{
  "d_mlp": 1536,
  "activation": "tanh_gelu",
  "norm": "layernorm",
  "positions": "learned",
  "attn_scale": 0.125,
  "parallel_block": false,
  "init_std_down": 0.00372,
  "lr": 0.0105,
  "beta1": 0.95,
  "grad_clip": 2.0,
  "warmup_steps": 200
}
MLP neurons of a small language model. Each row is named by its layer, matrix (down: output weights) and neuron, and shows model dimensions 0-127. Each number is 128 + 32 x the weight over its row's rms, rounded and kept within 0 to 255. Numbers have three digits each.
A block is one neuron, or neurons of one layer that tend to fire together. Before each block is what it responds to, as a language model described it from the Wikipedia text at the highest values.

Responds to: Detached space before words
L5.down254:135140113132108139115133155103159089143076142132115172121111129162092096150162113131140075117097150157172085138132121124115123154148153112175158128086079129113134072102172124112142167168140114153166097147168130129111093147105155114119192097189110167154113150115219112142127199112138134141145152171112124153155162166092099078100125185165131118107166184102093151179079151122155100142106
L5.down337:154130135119104186124139102096170075151114124152110083176169127151117121111118091086120113096103082081157139112108147097091047120112168167087144165103129120132130125131164151143168162143088063089106169113156124111155155192177129102160142162087155108123157119154120098170152191138116109203115199173129091154197138081172120135137171086053095105127180201118083097123053159114106112154102
L5.down520:154133112144175106123126134125166102100104122128155144129134160151159125150122095163115127136001179105144126141069183119147145134160082137157146164100144115193094109133118141133133129107136078155131093130110133150085180177130138108133112147150127133148131159151135107131121147142120138161154128120152154119135110113117132100138120154121134149114150138076174104137162114136121166089075
L5.down523:115133120152124136133164101090104104102137118133117131146164154126168097178101116092103084139059195112141110162132132109136132168146069172133168132094136117166119061154113116105113155116144160125107133162109170098103103142140149152119140135137121188121073156193134137116156167159098116126131078089083103145170154115097067111117113144157141140133109089119121136126163107182135099133130
L5.down942:117154107109112154162146093139127140116127075104103123106174120111130174047175176105142131115089141114115100138108211135124156160218133144122159152130128167057168104161156063113129079105116091128143072173126124134188176138118082155167207127111086150113104105143046077100153151094111130167099161135115164086098158093129151063131143123116181095074128160125119077139136142136140123149168
L5.down947:134109125144122102126138153148179083109088141061142154111062082060109082103117185153111135135114163130072112097108149123152161131163166139119143112132175131124135159117166098125089122177129145109087110120153133157104141149138112132130123121109119187133175137135098128144118084125155136076113165116101120105115163127138153106103124126137112119100146113082112078122105110201085111098142
L5.down1364:134127181099147120106118113159123079174101082137117125114123122121166147099133113143123066122100117145065125110170157123123205140195130130149066108115131080072099179150123058156118143075103139177093108094148128081093143142129153154139178152045137150132119139142111089146156154109074142129111134098183165124081153153113175091098152160126132150113117144135179178125088116140172113089112
L5.down1385:078074168118117125144104096165128132099170111134174114137194143097122126171082157136158156101090177087131131139163125135138145202146099146115131112155156071191124150128130122116104129093161135125109116144171132102091158145152114164096149138118146151050119071130090115104156118132113178127139150091211156110197108123181118118121171150127126122092191103138174092138131172097132102121159

Responds to: Past participles after be
L2.down526:146081136200095104112123163192135109081152089126126138208119124091085157134216086116151125090176100155067129168134117153123141120133097114083138128114111108145145125153109116120077104173114088128148089164152119123122119139130163109073203073155115079127075088060225174092115146211130201113160168084085135176127168161134121086117081122127155155152114174117102157070112125159103107127120

Responds to: Passive past participles
L5.down179:123111158131084135096086136115132114132127117088076175149071166094079106109117092140091126089108112194168211138203109151149113204131099193147162185132189096167161102159155068150120115080151129115138109114174151164109143152172097126109080143140102126164174137118100115139109116141115078141137094150165122160145171065104143133055101120178102094143101194159121112068136154165081173143133
L5.down554:066182121122081132113123115132144108089162139123167159176112084144109154098136156147151100109114160099194176208131112134094144191190092097133166170110144185114109071122160107142123105142145114117131127118123113105145102114175131097132102146088113113163148176101123139086149121077145124144147171122167145133143189087125076148141101072142134112146157073079100078119132169061103163126110
L5.down709:114108157105173108138126112089125159099141122120155143115116092130113163132130074105127106127132110122116139095121117159101146089142099131085133136165098111055140048133141082106118121105110057101094120108105132091137187159163120182154143079083095140096057123181093096124063114103147163093190116153105103136083138153127174121097136167119119130129087084197132155154162143151097198123074
L5.down1117:102176171134066156155156092136113089142193154091111207141213119125104116113145095097141113078065126122119147223133080115071129154155107125145141082160145163131142098181185145047122123121154073120095125114127102138234135100152111137092122080128109160151138100066103180114122111145169146105108119155122159120152176087119117125141171119146080174129101092132113100120140137116124133113160
L5.down1208:101215177115067120130111084172162109054146175150175118086119128114154117140097201153183101112111164148124132107185167197116102159115132118138160165169135117111137167127101125158145156117156084140108049086181029156145151099125123143170070152092093140130154142134134125130117129102118157161120122155109121141090101141169117111165135089115138166133120148204142100145199180075163185149119
L5.down1264:125142134080129088149171110167127132113108123134145146134192053159150103119146147137070175144175144113140140101145071153088089169165120155154163116122101132118134182103148141120056117120125081107151071088151137099078105120129095139108160080179100164136093112122122138141115141171182080154109075098122153188142087160151123135110126119096144193176108121213126159104134178115111095162141
L5.down1359:163154141125108127158139090169142141212134132062179079129196100107164150092175088088125179084117101140155109129098062142157151075083115130131119108119150132146140135118172190009137112167136101123147126116135141123131144110159166172101107119145126147109165101144116131136097145183093091110120149101130124102158158148167147165176107107138096153127125134079141147115187145084111087160155
L5.down1391:106182094116061150096096140111080122127210071088113161165171112127106110158129164148121135078104105114132112154140054085102135158126115128116115130122062149136129102115094155103132130161089105130181099086164154121123159052113124159142113102115153172122133149097126157122131098126145130099116083154153178141128186118176093114149194117142120108126148108137116088125156121154093142178133

Responds to: Compound-word hyphens
L2.down1504:156144165140132152131222085148195129133080137105169135116123188113118125105160146123126134105050094128066081125170107111125138116142118148092123136127143172104166107111154141163157151100110174072161132134144105150106142141118068131095128135081163145082078167152132082143146084125102154067118127148139101079113124168145130085137214117137154142154123131116106099175140159100153148148191

Responds to: Verb chain after subject
L3.down78:118129122178160067152181135140136131117194140162106143149153102124109115129141141117180132131156153116108118141088124186116169057078097144105128142119114092150094116118075147060126152151153057151126101138133106111129096095088140075073092068135137125159142092171205102078163161134152116137086155165083128068171127168097160142115134139125157209081144136123174119067146149138131115142138
L3.down154:153073145183100093075138078104138139092184139170178143123108137201085130162169129109195093104143117090175109075171202111120112080154122115153126131113087138072089116199095163081112112093176116102154077154108149129130061127138083169160167178115117140154113115127096103123094157123150126125116184178106112133144123122098151135106093171101157161116060122164160144137104147130192095055134
L3.down655:160146146095088143132144154189133174183115113153130163151117167139096120127071087143126128110216098127166161171140153162098102108116111163107128095153132083118088103123135108065145065133133170133108105176129151115189118162133095139080104158151157121141119130089150094128111141044121136123079121147179124141163099115152103100147158166176130198119091185195062144129118129051137150163124
L3.down737:116089113119092057118153095205106090162119062117145135087143098112123150111128160098140132179130115113166122154158080077115209112111069115157142147095086097061065088148109137096119174136099133164127121159129105098102145144139097095096129098117113126121129094127110159143130204083159095093129109134162111078150135112129150153173066166136149076130104140137133149139158198139133149165156
L3.down1202:130097167128156048111127128093124131161153106099124143185133099155108091068122127043092126147128098140156100177139161120154130114159110096119151112148137128103158092168113119097085129155131098156138086141203120096172115116181116149134168136085170141147120167060160133085091162198102141143060159080118134167117162141158109148117166173122136173124124092084079124141066138114106107102143
L3.down1203:179125129102159130042186097082073148177090142134143145077091143118135084111087143097160140054124141118188169104133102108129137137165059064084131111082100123110170104086120139137159145124175102102074099137125114157122069111151081105119175165175131106191139146138135100107180097196121131098097138160084121161198129097136116114151120060121110152117095204121161059141094138100117152129151
L3.down1263:135110101091127124098080177111179085139192120170144132107166137143133073112093065117068137132126087180155100071172084135103129087099122106089110141134184163096120118089122100172130172170105096178146125123088070075104129135214158151149125125130187102107091134097081116150083165172159140138153146119109096057178133132098106134140175097199099108126168132117137110153082174154180140142152
L3.down1291:089088148132094116129150217127155102098144135104127066165089107195170118106149095104118109068120189127109150142140099151103152138135117054187194163147211162135173139162148101102132120190146163107145150128146135108166148153144113146136135161097075123155145097117082087163142144082110141109093124105114129148065095096091124140123172123125132116158129126110084118197173134111103071145150

Responds to: Compound-word hyphens, verbs after "to"
L3.down247:182144141120153228189116149118174120170138121093103078129164107114143148088150128124076130113107098105069131139085118065096125155079092128132130121127096113148095126113127139130082076070116209118184121185134132210080101120112147088091134100140100103115138156088098170154138149136145040088139127127150120123133177136162140152097140188144121091155100178068152132119181128095144101075087
L3.down280:119169195162130051164126088135125171132129098141103113128121092081104146122118098074105173129085086104059156125145149087148145179109119171081141075093079088090160134128136133135140134125070074155140158156112171093199115137118086157093127127150151074118092086139132137126129126087177143165151124166108076105083120170153151095152173122081170137136164134135156144128155147142078144078133
L3.down428:181135145136148058126085114132118129057072174117148093130146092145107119085077132163148130145136117150114173107174089115056107126130066117134131155112121048134078111151119127151151091153161089120130112134125163102139139148143131121095094123107121101113134105128204166182097164173161161171153132197088097141178113146181142119084056164099151120071129159134147114109070165116118081139169
L3.down504:143147149134156166117099128179147183099138175073137184130055095180083122129148116134085070099126161041171069112165178136132146174087043160127152123123151179143128171131183127183104154151137133180122110149114143139106125101134095090112190108147192173120130136150155060142111107159075118186150086132200097139122178161116113098098208135130079116181150132161116109109106123123147102097170
L3.down739:136107149138072109107129122104126101146101145136127150169164127108111080153079126121127115078096093100123154139177142132120134142163156153115188120146176064155113102177152121135056180109086110112151097159098079088136161131125121162112178151150181094103138175081156100175122159169094128068146163155095151119107092163144142029144085139106215152111145133051194151111076115048155130061144
L3.down1056:063123162143083177143118120168140196091153185123153095204109136090132173186149062152089147150103169101127117144126132099160213099111067140126124136089086099099124147103181105129094156176101146164131115145130156133151125166155134201086149138164169135120114136138111093117123117122128109097147085135168140133143183135123126085118153150131047180146072122151106098108098085150095140144065
L3.down1091:140070104144111099065162130122130115068157148185211085147095120201084082105103134118151118082165148150197108080154156221074150152130108092178146146109153129147101146148082120150134147103138086161152198154169119103128105100092099120110164107040077112093123115149111101138113155043122164084117130113105100147167103158094138137090090085144185143112083127120143115105151094169135182153126
L3.down1357:126133113096172125167085098090146083189157118162127162149147124112092141112104091122124102097082144153096099108169135141100114200123198085148137121094094104149116154137116095135155161119060161093197137114111156137147110149149102123134159110191119135188144104175134126169165142130134101139111143183121123071152114164098136124159123140171124160115169143160069130079152110182159171135132